Part of a small language model's weights.
Size: 8 layers, MLP 2560 GeGLU, vocabulary 8192, 57M parameters.
Architecture: RMSNorm before each block, rotary positions, no biases in attention or MLP, untied embeddings.
Training: a variant of Adam for these matrices, 1690M tokens, 9084 steps.
MLP neurons of a small language model. Each row is named by its layer, matrix (gate and up: input weights) and neuron, and shows model dimensions 384-575. Each number is 128 + 24 x the weight over its row's rms, rounded and kept within 0 to 255. Numbers have three digits each. A neuron's up and down rows have the sign that makes its largest values positive.
After each neuron's rows, "fires on" lists the tokens most often at its 100 highest values on Wikipedia text that the model never trained on.

L2.gate653:124139110123099145174139164105154085108123128145177103169138131165074159131120120134148145155107146090091138151107145135118140131125106099082122115094152124114118089114132153135119105154118134147137138121123105147130121119131058091122115087152145056123148159128084106149139086181120133183130148118150073128137122110131194134139077128138145072144125157151106131104103090111129126129138142114122140116159101104123110048106130137113116092134146134108107137146186104132124163132087159134152134135152119098171178147159135135094154109125156136137107135065106115098180089106126108157
L2.up653:122131117109094135097108093142139125132132103109056130157148146175149104149155114126120109111147130098118139109154136134112113115099130116087096123151146123121168139156130125155102148090150170120130149107126109131152129152120106093115118128110106152143132100104143206145157096072136128110122145129107127170131131151098163132145132127107116087145104089117089127089107100102159138095158115153153095186175092116115117144165056145144127171057146115090136140130126141153135093145119145138130134140143127131094112129089106148128109170088131100125140123156149124127116145132119112106
fires on: " Th", " th", " even", " On", "Th"

L2.gate2372:172132113117150132158141161107147114133139113134127150129157142101102185088133103122136175126102135148105108110119135109140098097131115138109092083114075124102109157158108101132130160130103100156095156141095091094149131091116052115081151097192117160184149107106124148150125122114165108105149180109158114107087141155113158111085154155172109079121133136116147183101135167128162091148102137119130146099137129120095139098158146122151115141118132035096165086118143108149131107105079106168103123145122102095115113154113110143111130124121130140094151134151131099104107104154103131137
L2.up2372:150133135133126132116168132069103102102132147085134123168151108116071125100182097148126153117146138151124121137118147145105085046135098132130106104141083106116094188150121115143085129139125140140093132145117084103150140125171124115091102121119083144127137122112095128123115145143174116145166168108175137101111121151149115100067143169121150129122120144136120161115138210069181179122063111146119124100102125113128136139099125140164110130134136128113151129137082123089132122111116078140094135157106083120133109134131105113137146116150106122127126124112164109093111102164128134135
fires on: "A", "C", "I", "OC", "S", "V"

L2.gate431:101190137084108094149103210136157133131138124121088110101111133107140102141140134107115137085116115124108127126069126096097113140116124123117121119123125106116119106103112088137159143118162216126132088051136071189103151140148112137123105088140149134116165120138176125131119116096153159145129159134153090142155124100107122161142119098097100147133166137108175111147163157146145108156143133112157123151113116115113150140157166143095122117145096119164096111102164135106099145128129111107176162135131137127123110088107087134162154134116139099134120137094155147128157139164134112127
L2.up431:127150156116133140160136146177140125124137115111129115077142128135119106157170142149124147089112110094134109103129131078152126069167135139112156128151153129118101155108140103129143114187143150072161143089164107141100124132131103173118072146143133138149123091147127153147130132095140096141116124139114113115118097165120157089112136115111151148102136155098135125117188145149099115147168138101136129133094122123132106089119157140143124146133123127148116130126119130140135155131101113114175135113139152116119128090105168148156143123125118110163114117117152129131153123152122111138
fires on: " ass", " Army", " Def", " def", " Ass", " |  |  | "

L2.gate435:139219135124132154137145134122092106148123102136120161150149139118097099087122134136118116120132110112109114124152105101141159091124149117117145116145143145111177147126170146149092137139135136132130141133126114137094137118107093107092114145122176121097143098143169131089124139119142088059126135143167069125152168173162141124121135130082112104146106146120136109155152086136132146111119176111089175138119121096126149128128123128143130138135154115122163194095157135088130082149120105095127131076149120131172116148098147159117183118086138118107153152125141110089120172135111166139
L2.up435:109126127047104155103127076104151147072135189069128123146146098109110095081163111197145088128151112102111132147125130212132134120149143128106149128149124151099108100145149138116168138145123133164106139110136144172125124161149102144135103131085114171108093158118164157119146134142119099156132110128139122119101098183152137112169122108110150131120128163139118138130142156100119113121115175113154168144139141170147111151088183162118092112130139118116094142145153176141106105142129162117139124096138162101149141128146150162139154097109082102133121100132148142166138141143150140172
fires on: "\n\n", " ===", "===", " Al", " Other"

L2.gate1690:138171119125132095113136127113149105132121117140122149116088120130142157154126159138137128142166129133098091110100102106124103147135132147136149106125146125116104107116139119172151102140116131170122125100123132129092154171132124118109149136126076109097165116100115141156143140109120150115121108115126146126144151150086154146168161062123110120116112154156125150139132130109082175118154106126160120120168150135110137108121134160131136136178112134127143145128122160127143127140156074134128128136122119143114100117164046144079088081122129161151119131135149124164148083086147120131
L2.up1690:182143161102125091112069155136125136152158112107112133133085104100137108148127161126120131109140081147133131107162101080131187122129146135114125116101122142136133104106142160150150144143087143100136120131148107108129141136116069102120147124150134133087127168137140140146104137086132190131126084066120110111103141118109129154124128160148138105150116140121167135138124122118101125155145143087047100157139134116116144111113149176116107090128093105161131128108109106112126130151150168130116134137132162128097127135118137141137108095171136123128180148145108167124124121148101118129
fires on: ".", "===", "e."

L2.gate2309:135088131135093128142105160134100144097135061162104099145122136145156092125102147113061103143165130137112157109142109096107123131123126126143162122145116159125107129145111154125131136125104118123130120170137098114151139128149132142163194101148133071112172106142129105135094152124144137135091117125120147104088147125133126164128108137171154113137141131113125146165058122134138109117131140127139118132127134113099119126118160160109146122078112111109120168105143064143114121146178159116143127135119124121117160128086122150101143132117129116149145117128131153136143129140091125144
L2.up2309:117104142143163042106137189125161140165103117130072127132087148156120155119138131132109131148184083130122099119119168149171096135110123117135132118117153141116109109159137135114144154087092142077100145104146153109108098138141127129147117078139119095110151109178187132136171174133143154159128137134108124136147101141114158129105146103127198128142149174164144118133173165139130102118097099122153104117161133107131087141120131150089119102168148121114126108099150135107153153117135130150131139110159114130108171144120158160124144136150165119082104142156088112099118136116082133085
fires on: " Th", " Ab", " reb", " cr", " con"

L2.gate1067:140139144144138077139080129105095122124188115147120145125150096116176153114117140098128108108151170158082096165122108148142158165111137128137154111118107145170119113112163175135133112119103155185137139135091072117132120164091131127137159116114202052134145129117136176132141108131160151147146153119133148110156163109092133160098139170141122125106109116132143118120135114168125099137124127098138125167086127102115081140142074116132094144139113117123130142152127132148093139104134129149094132146143117134158094111104080135100127119116112128147133144125118144135116131124059088146
L2.up1067:116131095140087131093142116137131158119147159124165096136130090174137094177156123096124137169151156116128121142144103097089172151108114157147162125122123126114148128133142169139129069110159112157155133109112158121140115163137145139097122152110075102125080137117144110155132145117082117095132143114141168137148070133155134130120106113110091117120121110099110159101133106167096130127104107117120123107139104110147105116065127154149147150134109124106136121150140171144168150114148123124137125120121124107125133115159119141106104105146173134107097117131069134169109135095157152132
fires on: ":", " Best", " –", " March ", " February ", "015"

L2.gate1340:105148166110134129158087127149130139108134092138125129109149127123131119132118151069097136148126144165147146138089138085146129137141112119160099091109118105123129133115133079122086092102120145150182153125121064126167109133036145129129159111111138119147099118136133127128107109160118107119141132152108100157120135124116115158129207091109114139104118126170157150153147114100134117180113145112142099114129151100116144080111099100152131113142124107147101080129154109162119140113148155164148112142142129116140137123114124117116160152115104156083121120115104137141131102148085138118
L2.up1340:104146121075098111132112105108159110147145150130134106158117122145105113141092147094156135135129127164126173120142123125144140162114100127128128092074160133080137114133148118122144127127130137136132102102092170114126140128166139166108111126136134174097175127129120153162141177096068123135141128155090108113116161095108132105147145152098099142112114155092174096113139121147121161133119108113110146104108127152150166090118127124117193173119127112114116151145114100125124136122137123089132148122065176129151116139104102140141136117152117091115121129137086129097160095137090121128
fires on: "\n\n", "==", "as", " =", " is", " Total"

L2.gate2159:165139117151112149185145092120104151146076085119117114169142152124158106099133118101072137105105173139127145110115137123125128061132111120102181092125131109102106160133142147174143044173128124138129132112112145126136107113122155113121140124112104114120109098103130154131113155143118075110089214156104111101124152130130099135129135129146100140098136076112141097117109088125124139130181142103138130156141151141131151122152128119136127131115103107119162104114127116150143139119108109168126102093134130104131154139142093178128105131162154127129103123132111154106155104073132143136
L2.up2159:134159116200139121151143105146106113133130084157091142108138119181125115168116126117123137117151185095109119154121073154108107102165128130104131119074134130115119134107121104131106110096134156136130142111141129136133124129139101107118121127105127130119134113129144143125107118129184117141150107108139086119178144103109103144128092104127108142131134169129133112160141081136144097135165142114139136154138142118154109104142133132142090169112175137147109138130109127112143155133118165106139110154150117147107116112150127178147124121143113142112130159108147119121132126120107137138
fires on: "==", ".", "==P", " ="

L2.gate564:134131142156180084142197107132126155137152149107132075109140153151141120151098137096088148158124117147101135144108179146092114097107127135147144104103118097111134125118162115156163150139124165119122122093129115126111107123128095119141099141143100098085140094112123115127136092124127146129152134095147106135162084110117149175132071107173154131118101138147095143152181086101128097114159140133133165169117124194110107175165146140113117086146154128172135130140087121082118123094091145113132121140120145169128188087121116143144148134131165149142150182092112132106124147167162140127
L2.up564:092202105113155150166128140062138111146040141140147089125156122142124124123143116112096111123148168147130149083121167112127128147134127100110132100101090135130101131141128128112123133148169095084136104133109144164156114112124140139067095186124100127123095105122146130137122104110120112124107136115076131065096133096135109129137114131147110129134122166128131125089137135121122104166124118141101139120129120101130145125093106153142166183099158130151152124134109121181117136120146156112170140125158136148132108132134114067136142152129166157131135149143135122140103104130104099174
fires on: "L", "AR", " sy", " ass", " cons", " Ass"

L2.gate395:101105105093144121109142132109164126098148103168121152135176133110140133094131104082120155115125139176094123082113103110146107106104107131179115147155107135083130109140157168137167121111105161118096158116130078115144130111133150111099153115118166132143135143148159137106092147120150136121130170117095090097125128145120126111071149112134121093116089125132147132130095104107187151126118150118145114142136105089101156141190138130134105133090099097128151132142149111148121181171144121131105127158141101100169104089114142127105136091098107120097133130114144138140139130140097078121
L2.up395:115137115123148075112123151115086163103087154128157125117070115148123131169165110112073123093157123142113110137119146098091082100127127134113098134128138160132175100101135141103157121110167157126132131152125155141136117106155137124153131108098086141112111149144140150142137120141134140134116133125097130130153119082111133135148102107140076114180116102159176130126159097185121141125126096147098163123131110110144141134169107101177206124135143139140098139118109146146172163110104131085145116160120126134168106123075095195119161092162121150165119146104121120107092131143141103139
fires on: "\n\n", "===", "==", "====", " =="

L2.gate1658:119131131170120124150131089114110129126118104075140130181174154111119133096134134089144119140088167139097104102111093146164068103145112137125170128152136168100132085133152121097116133146116129143137137136115122115118134186179106116115123128129136157145143144154103124128107126149128106104086118107140100097154158159119138149114123116152139185160106112129135092120105117103101161132146088117140157195103116122127140115106136108146109128125089109126138127155102181133143140097118156179127116122124118150147104134138077133155116123106113136118195129124122170112137132090085156148
L2.up1658:141132086093091098125068130117140134047191129127158138124115104133117130147126108109105053141163108094101143136158149123124139148105139121118102109115174095175139137147110161130140146127148134093117124184169135089105153160115122123144134082101105141158105103116108141120121120173158108134100089124132118110096119118179099125125113131126121087174171112160136125131133113173149132119111140059132125129134135125160160123140133134152115126136110130082123166094138134131152124121149134061136108159094120106148136163172149171075171067127099140101114090137100099142128096114137098174
fires on: "==", " ==", " He", " round", "1"

L2.gate2172:093109156111111157130112139114140128176138114083112108118105201145157100108112109100118101116150129120112118124105118141153139129065145097153133103132110124155133143119129166149158140158113141127094123108118084153154133101089094125133162120109131080152124102133073094125112126156136128150133080123163128119099159114141192166138172105086122135130145106105152134146141150129107093128116094120066148133139120134087117115133121117146138128142120105140189158146149093135102111100191127142107127128126115125126129117104158126098137153147149146125130107105134105118095129137128139153
L2.up2172:126193148120134135129119098127109097119128136145126106163081108123123135154118111139144146115110134116170091156111104130097126100141121113125104150153140125147085127101155155107143079099127167133154130139137124110110111145079123128130130174116115126128135098180139116117143160163140120094169113133073104162138129154122161134132133070113178150093138153107147142127146122148107110165159151125107134144089121137125109124123177091137091160135104129170143160110080141124145130141140110150120142122147134150129154127111076154190127142134126115130141123122127145137152118153107149119
fires on: "2", " also", " January ", " February ", "As", " design"

L2.gate740:125127094161060128140135101164164125142134118123133093151161148110141105103159117117140125122113152111132114084120133119113092092125169146118115117130110122082163104132124124121143149155126114121069134110101108126158116112133116164132191158109128174109124127119123144114136088144122128136107117139132114112146121080172129113066134149117164158119152146128111170144112147101142102149102159145163167106133113111140130152107116139135133136159139123142112126122130136151102146120184155141106073122140129108119130148159140095116127111119120157154151083166120103115122122110145126128
L2.up740:091154126160095121127065107158150105094142146095107156150147146080108122095128110146131081110117095113106166095110126130152131128116117123122117153091094129138125086123141124094117153154149130080114144126139119116148118125131153157164174143122133176119146107123126125125132153122071121131073136124114071100111151099176093159133103137137155099119160140132135148101160108089156113123143151157152113107128106116128150135135118109125159141141137120184109085113151112155114095102149137137132102121110132113093093107137129109110145110138104107099146152174138124116122158158121120092
fires on: " St", "St", " St.", ", st", "- St", "-st"

L2.gate347:081126070104119142111133105143147114106142084157132136132101129146108145114102106124111125127123145105087134123106083132151175103089101111170149167126150161104190115138123174149139153090160132162114121142119134145125089084141172122129141126112090123172118125156142100152102123186104113109119088127160164073148102134143097141147156051122142136151110166132134111140101135165101143107143138134086130171091126117118154128119125104149105114127155137133105090144169143130132112125121138158138148129080122115146092120114080137112126154118138147137091117089156146149149082109129132161
L2.up347:147139181078125155140102142177128121102128163126152110147110120178115093147121162095150132100126091169124096155119142110084125207111168120127173103129175091118082124146089158164169166111104109125205096148130157130079165131144118121121157144089119130113102094106130141145147156096113110159119158100149101116131098156150120127129140118168137082144138163121146145117174121136167130109128116089126083117137128102088138133109144143152142144113119122142107167138129132141145130141178152086130120153123177105153122108148162102125129108102147120174142179128141114139106136112140171154
fires on: ".", "s.", "ia."

L2.gate2263:092139083140129087105112159166131153115088125128160113157134116148188107086148099137116160127125130092082148186136125133114131110133072081129187123091096137105125125106114131122159113135168099120142104107154109143132093108110093096134160106101090157141112143126133169174108129139146109116110119110133140126158104160158125143128148065107113113147149152149183158171175086166106102118121111128154171100112132101132144117176098129126170101115125099136188102149140121121131161134158113157138141106120164087125104126054135144107127100122125142057143133097162135145148138086138146105
L2.up2263:118126106128136122132120111131130171106126076155108122131124123108098143148139123131114160111131119121136192103122133119105128112150093171105116124116129123115094146150144079124111144094167159094111129084143127097110125102143101142145128117104093122137086104133126125124135119103148103121165133070131123113140152118141136091122114128136152107122114159129133109143125089120157120102083119118130082136109112138114093123169088109142090090120118153135117121094108156142091114171098121138138134117149141123150116111141079119137134120081122113130140158151115098146127162124112132126
fires on: "- ", " support", " decision"

L2.gate1352:104110158142111099171103155100139138112102147111103143121156166098158126125146092099127135130102131175107100143168150138105116115125082121122089179133102177147183122141169101144123127118147083112140158136157085104150116100122165139150138107110127122095134142146155157108113129177159154108167112140104129151106106075133132138154112142123145116101156145144134134083150121099133143115115146175146112151135112114103140117145129131114159080094119135162112140163143137129073151146128156129109080165121121091119138145121137089151150141142130096088155095086165128117131144138108119162
L2.up1352:145128108140140143126163146137098084107119109139160137154160088192149133147165146150123100115193086121151162105147116075101164167116105130130090144159115103112098157138132100139135153130140168110163091109124122160139122137155110125070138130162150097139131134155080136155155169131114113114128133136119194150136133113141157124130109139139119119099145081106139101111111138142087149150130123138156142194127136132102126118129108128159120187114118106141121132123135127120149138146157120155141142152119140125151121129079117133155105119135140116119141153151093102105107140100101076120
fires on: "\n"

L2.gate2413:155141076159126154138138155142101103126137117115101116167059165179120113121110160106158128139099130135082121091177134129127123098106131131140119108103119157094126144094156197165158148149127144155136149145120123168140140096160082086130126122144105120104143128150134061145133127113152117126107119089093099120144122135138124167173126096145089127139140166137184119131156128126129138134180138145124082136135140120110134090116154131118119107139145114123106137073116084142140177124125171107143166157132132110122163119098117105112151172165123138069146147131115173089151144102145146130
L2.up2413:162171105124135117128133171104102130148136110112122150126121096168122129136137107144124149108154139118102105144135123116122148150097182144133141111154126127104123161136131145184128113117152140131169123106147146139126144123153150117159107109129122125160172129176126124095130144155081106175146150122157125091153126141126089088155105098163120168172117155142151194138110122155123136123117156129121067086131087140117140143120147115114145096114096122148102163157146107138135106113107080119117148116111151158163129135174111130118096141107096108148097102130128134113081111129140142164
fires on: ".", " at", " during", "| ", " through", ")."

L2.gate1584:124180124158151123137105180146164101084125154136161162119151072120059125112065108132133134114106113155106093150101142161175158123101143109096146135160096087100189129145120106159152147150151145107109095115100107106157119094100117150120098077134107070121100104143126090115135148112138139123133143129130116091118108144141141168099128122124171142152147080158160154152156110108127109182138123139105144136114080141111108119143151130092105166094124110162156159151112114124126112093136148136130135115142122133133122134130152163132088098093173112133117083100127133161082184141158145120
L2.up1584:115103117167137101147097132132122090104100136137093090115122118126153108100135119126107172082102144169123121137142121159151172121142139091138123140144101135089117080102093081137118151119146133126155128099102088113137120113151101163157096132151137112144120142153164169089127155153170136139146156126125155087102106116121102151096145104172150113156108096114192103136117139102146149145152133145133134167140117085127171112170153084140110162090125109153157118119114116149152165123103140104125115125142141027115136118118119139130140158135136162115157170147127135090150140061129125121
fires on: " round", "–", "0", " Quarter"

L2.gate2049:113097115155127141156092130138163063116129104122124142125112139106164112102124127134143141127115148150097117143171085143127132117136113119125143107149111093099132105172040130154145156104096148107141147099146123098110120137114140120126096099130153132139129121089134155126145124169079139104089106147123139118106090173098133120115165125170113111080197136128147156133135165147117132165094142114132147134088132155154151114182094175143126169142098117144137137165145121151116136154160134164112127134114103092131127111074142112109122113134086170143134150129131122148156138148123132135
L2.up2049:111129149108118140131108121137140160176088117132145148122145152124154134080161114136126157124118129118149091138139121170093172100102145121140083126113102118163142131122127124160093133103111146112152149097136115127122113069115126160097100146121132112111107134118136089141148099118106121134158135142140116130140131121130107147119137116176108120112101116138169144096182158135149134129106144060131117157129131116129117143126120133169117143155136141142132142131133146131154142139119158098141146114134129128099123109118128118139144094174107140138120124153125121058098141133168165105
fires on: " | L ", " co", "bles", "ishop", " family", " | W "

L2.gate57:090129061125153149156103146116129093098136072156119107138165157149115099129094112164141063145078165142134126117151096089135105133087102078153139133124108129106125139160112135141132102102106095124126175117130104130146167123129124129100097080150146160127163131128097132126118121095119110113122133142153118171128139116161171111123198095102130123111163137128124160132179160080124089122123128127134192140131151091133144073157109113101112179152099121171158142141120152104123097145092131137141117098144108134147098119119111084093142143088113166135106110134160129125105101131121148149
L2.up57:123130137132127173150164158160119133108152113130142134152093125120157141129166108136097149145136108108126170151152127155144164102116138108146128109164151106193119092103089102137139086139156100127107115126091119143097095161116163098124130134116133187098052126130129129125144132158129120144146142144121138143074134098100124151185102120109097142160153110091130116108079071163118128145151107130105183158106109117149127163115157102122119145114124138142138146116100097093148117086150137142126110098117110127160152138150140158115144121142205138162174113101151149085169099139067158112
fires on: " so", " be", " Be", " to be", " she", " that"

L2.gate920:095160110138092126151137113132163140115168159173114149104111126124166081096141151112118127106115191139123109137129141112157144113098116112123118106096114108144124147107144125140122160109078142145161140159118157128153140113061108148127142127154136126124140108095174125098074120085133117127116145121123153107109120139129112117119145118106149085126151143122114125091108134151163116102093126141122130147100105105093101133132147160103137097135148115156103102150118119153115124073131125099098100130102111124093136130124121128093107100144147135143116078141114146162144135139101138161
L2.up920:154148137124103083125174132154114146161144121153150088095155176145134134132144133106091129147148171134106135122121146134122177148089116136145158142153126119142117136147145193128225106110125107114147177145112110163105178132097149170130135128152123112118123161125111160122094086141080175131150107110148155139117127095166114168151142077156125141110120120136144154121095134136134147156119141101129114119160123105152150110167153181134116128177134122156113133179097129139155123135142173128146138118126161093095077134099166110126114107115111156167123124137096141116115166161143138157
fires on: " –", ";", ")", ");", " information", ":"

L2.gate1331:167133114132080126130160098149100138123116126109134157155162135153114104132126142100125109110150104108120144134138143137114123171136116135142132132083122130157113151116168103137129085086107148122114142133150139114091150094116108097112134098110138094139146108126159095118096158164134109119127159135066077122104105089109166134113124111177132128118105114152142150116098115118071154160127152148133072123130158139109128080144085130112111130104159081142139088131158133182111091149156091105145128145137113137156150163150162177120129079119116133148138125144134145162104103164137130102
L2.up1331:107124128106100105145145138130099103090102134130046136106128127129138101132151120098168119134166158161140103168119158092092094134102116118123166100121109148144108142120109110133164137163115180179119098122132163099131143139143100135137156126156156112149125081134149156164139167157146092111131154135117085103105103092127127136154125108166148137124142162154169095109134130104119109097114147117093117142162121131089084140093112155106134116109105115102150166154147104132107104154137104156134085160119141107116100116126154136138105117144111149101129187118154127138103118088118155118
fires on: " War", " cr", " human", " medal –", " Th", " African"

L2.gate324:085177144123146103125086125151131145141128178121116112148102111163138089166116130127100099159135109139121121106119128139102165156145112140147153102094151102105139128125182164171129148130126114127145121154151117126147090183119155167158134158136133123076110157123133106142115117096144155091119178067149143152134103097086100147094135118140132172113153125098126124101090150117135148138106140121119137171091106090121099139150118137135128118134132112157101153113103145155134145095096150125105110144145167136109141128137185112132172175119166094080110137141159160130138113113116141090
L2.up324:130142153168116157162122146116129122099108118111169141124124156148122103091142122084081134113140152140143079103148087128102129143130099089142152083128138140129087126201140164158137183151184102153141132097098168154110141108139142127131164109136134098139143138117124127121118110140111118117162135107105120140097139127135087168131128120169157107080135105115152137139097153114103109103137136129133110125140169107125146108102114102107120168158122120113120109130121122163168127107151119146125112177116175131153086103112120103129132130093140138106118092151109120090107142122102122136
fires on: "\n", " United States", " US", " world"

L2.gate1221:127128133160111165145092148119133116136135153141139116143143129164134143116137092128144145154135160132063142144123134165163126166172107090069138125130133108126161113162105125146139118096109131107157112126092114129095106147148100133075133081150110136127120138101153132093107118145122137153123164104136115158087083119152129094140120143141139160109132126103101189116144124136138141107108130129140155146149126150091186121173165154103149138108118081102092092185127099142153108081095132166141101095134101113039104147138127152137105133148145144134118135156109118119090128163124101109
L2.up1221:118122098155093101119171101130103188144145098092093099112090157188162141109160085104122148175136101117155128126090127153112164153108148077133171137142161170132127136153131141112124126123142115083093122107146136105120107125159095112070134131143110111112147105097085214123103168119145142167089140139131133135154130142112189152144135159111151147113102112120113117163127090148106133132145137151137109119126152144095089144141138098097170130096161080121150138144131110066149085134109136175104154107104104121111132114139135120128169134157109132124128158184094098172136146171148110123
fires on: " Gr", " gr", "gr", "Gr"

L2.gate809:062147114179166146118151133135119128097151133180119150139164171129116132124139139093125106128156153103110124152079130118146177089161123133153111090124126132123175140152138107132118094116099167130116145110148133171116172089114127112138143138154147126137147088143131080157130145144102161081113103179116136143119167117172147145155147090103146123151123173121135126162113083124179154140141144106076149182116128175127119125144127123137142121093139099169168171108167133166129138135176084111062131072132087078120107104110127130108202123130102080094129167138124104135124096132109117128
L2.up809:107087114117143151100122150112094109109114100128122133117123135084120111105111149123111107141134141131139115135133111125121137127101166156118159118107069108137137094163119146168130121115141139161127111124129134122117148101117163128121144094142123119134105158132140125142113124123115201111166085137111121131149126128120162122139129126142164090137135153159126123122130138163147108123121149141104174153122129118140152147108134102148139077131141161127133094129138178161115160127136134130101124086123141097096098103110124158098126082160104165147117132131100126130168116109120097103
fires on: "\n\n", "==", "===", "==F", " ==", " ==="

L2.gate1712:106139108090113097128096111116138136128143116125135169204136118117156144107136116128120146156091164126106121141135091148137137101136148150148094088091128187136131087105163101128162145121141093108142142179118102099144085107080130179162117142175078137184169100109133108127106139134140142136110172148093144160078141127152147152143150105134132149108169117079134137157145153168149120129122173128157122125135135134115119137142107142124143135123139078119116145138109172135159120140175117101114126126126106118129107117118139137171126134103104124148115127121112114161159102118131124133
L2.up1712:086147126091067120112134095080146115145106119100163105158155138146131156080137072126129135170133138102097109153143100145101169112078139146124130114117136187149145132109172127119136177090116101117118159151122115112145077101090144220152081208140113135114148094086143121080136121164137117133126136137160115156112133114176105212142172112148168103150110142127124133143107133148136099165120143138123124089139107178155131146138126115156124123144134130131126143208104145113139134104152124103088125146156127133158118126136137092147150096119108130185121122128141115162119130112140141138
fires on: " | L ", "AR", " Christ", " Grand", " | W ", " Mont"

L2.gate1378:101136147182109110096079121128106111068129110116131100157155132137114141145084101115126133085124093127109117167084093090123132112086140167139112110141123129121133171134112109130158136118143139120123105114153126123141137131153142129102133116150164084154153136152189135151105140109139165157101137123106147146115095112173114099107147140143170136161110133138161146124107095135170081112144114107166080111107111073106126091142126089148099132114080135149181117153120069159128094126147117149136123085116118090137156168107112153142118111155132154134092155139087112139140147097107122145
L2.up1378:150129147170152070118115129102102094109134119135105086119110096163120096150142122111109122130153117150140132130158167108114168129090134140136166158133178115104086127121147143106121120182108160109130156113118154095136149125140099105111109144125131143129122093180100142095120143120108132140106142127097125126138155104146134112108151076157119147118147142066136147127165121126088150188125128150132102134170063100097118121155148135161088112134135151119112106086104101123172142178135139113114118128134153142145143104107095143126141144138178088135118169100137148156157097120081103116
fires on: "–", " Go", "ani"

L2.gate1332:137131104134117096107144113140143161137136101104073082147126138083104172151130121159134121133146162156145095112145147122092118096137140151145160125130119145143162123144132096116167137133133117114127103102108175112178151102150130176137143142124100129148126071137137131170133131122099111145108180151132150105092108126183122111108136155136128141119155138116149144145097103126140113162104113137125112122161093136147081111139107098126173118094104093162121108165136100101077133135136133139120133095101093055142105114139098083118144105151142162153126122168122094116117102132094119151
L2.up1332:153117115161150093159126118117132167142145140084111097147111135110105129151156129155101147145148137098155142098139169127122102144128104129164164151109127122147151132098163156105181141145122144116135151069093150158164110122138164169103099161143097124105151125105159099154126141117076121122118192111092117102125130122156141122101111130108145128115176109110112181130127133096169149146137132121113139127147101169146116169161087123149154085131142117163122087099134139094111133102093124142137142095137105147110113145143161075120146116127160165143101100165143105090110126108142144144
fires on: " St", "St", "-st", ", st", " st", "- St"

L2.gate1377:126122116163122111144109140125143124098142167145139157121149140113107112065108072118095077139136144105112140133110140152151160116088156134163102118140146130160152121128167117128200176155084130096153166122125155097116141111146122151141134115145105131152129133135201139127125135118142136145113142150090161109139114131140159132123119138104134147134057108095135155080128119077137152130138178138103143178104122072093181173177121128114145127142140111100122167131118098119110142130064164117127141111101130133120142157128144168097141108113131103106103112154118128113140128131153111117
L2.up1377:130108127104130137128099107099107094120087154137136103097144147144112100135167079134115142137086154131134098123138121130064121146108122108143113092138127125063114114135139124122165124113175090163144149129149149111143076148116102147135105108153100115128169114072145168124102116129093120075116112123127152112116113140089150141171141132131109092097124121132173075133127099123171138096122141115147138132140132133088140141101117111095130176131115145104072130121130130135089131152139086107140102131132184105131112120130129164117119126101136098140177139144138130144132121124152130131
fires on: " round", "m", "ine", "==", "oid", " order"

L2.gate1407:105138126084091131127202142079091113149120102135125120111138097134130114099145184133134109118117181126133128110121101145097139098124098117124141148109140124113096134149140106167152089106078131136128131144159127148146123096132127102106132163100107152106129146087159101132115131148102144100145133134080132090135125159163134108135123112146140151113127154124148163142134108144097143102115191138123116136135123155144108133163180168104153133116137109153120128100143150139153108112115087136138119155148131172126134137114129102120142094111161131160127108150120127183102097137136135142
L2.up1407:125125149122125122100121136179142128118123152128090113076104098116109132146131179133141119088116143093144113112143110161113119106106176131127136120173142209128150148121111104112104130167111114129161107098102134131103108153122097110132088125140102148103087111127176072120101097106076120127100151140113164122119158092108101109159139084091109155160134075150194155181159140128121110127108127153111142109103159140128133139113125141111098101131107115128102140113145127133163168153116133105154173142140085142123140140179180100140154091098151130114138134175184101090141161138112127116
fires on: " out", " back", " down", " Out", " Over"

L2.gate2409:115111073160119161114121158130128117148147124137161138159150107164116138157114165094134130103112160101137153117150156133120163125094109123121138130150161118086117094156137133106141123103131135114113140119198111121095151107201112158138100115147106117132117111179146118169148116131170170077102136118098100097135122105157168098152113079150098127163117129091115126124109119146157156190131114135142163145094156112122156145115164146136093118073107109149180098136101113139147111149103173121143141156135094092132133113111060149118118175129138077153155100129085115102108117114139074175
L2.up2409:141150139144134115126083154089166116099143167140183118157099130155138130097107137109109158113178115109132158163143123121154095146107108138173137153134081119117089098134123174110125109113117124114135101114147164173142112136139131142125154119127093157118134099106110061139126148088128110134183116107143116106080091114140137113115107105079117111145133093160161129103107126106105115128113138162107124130139111127120116139102119140133096148120134137093149162149123166129137152148121074112135112120128122140104135184142092093135108127122118126104140201119107129150120091118145139153
fires on: ".", " round", " held", "\n\n", " play", " and"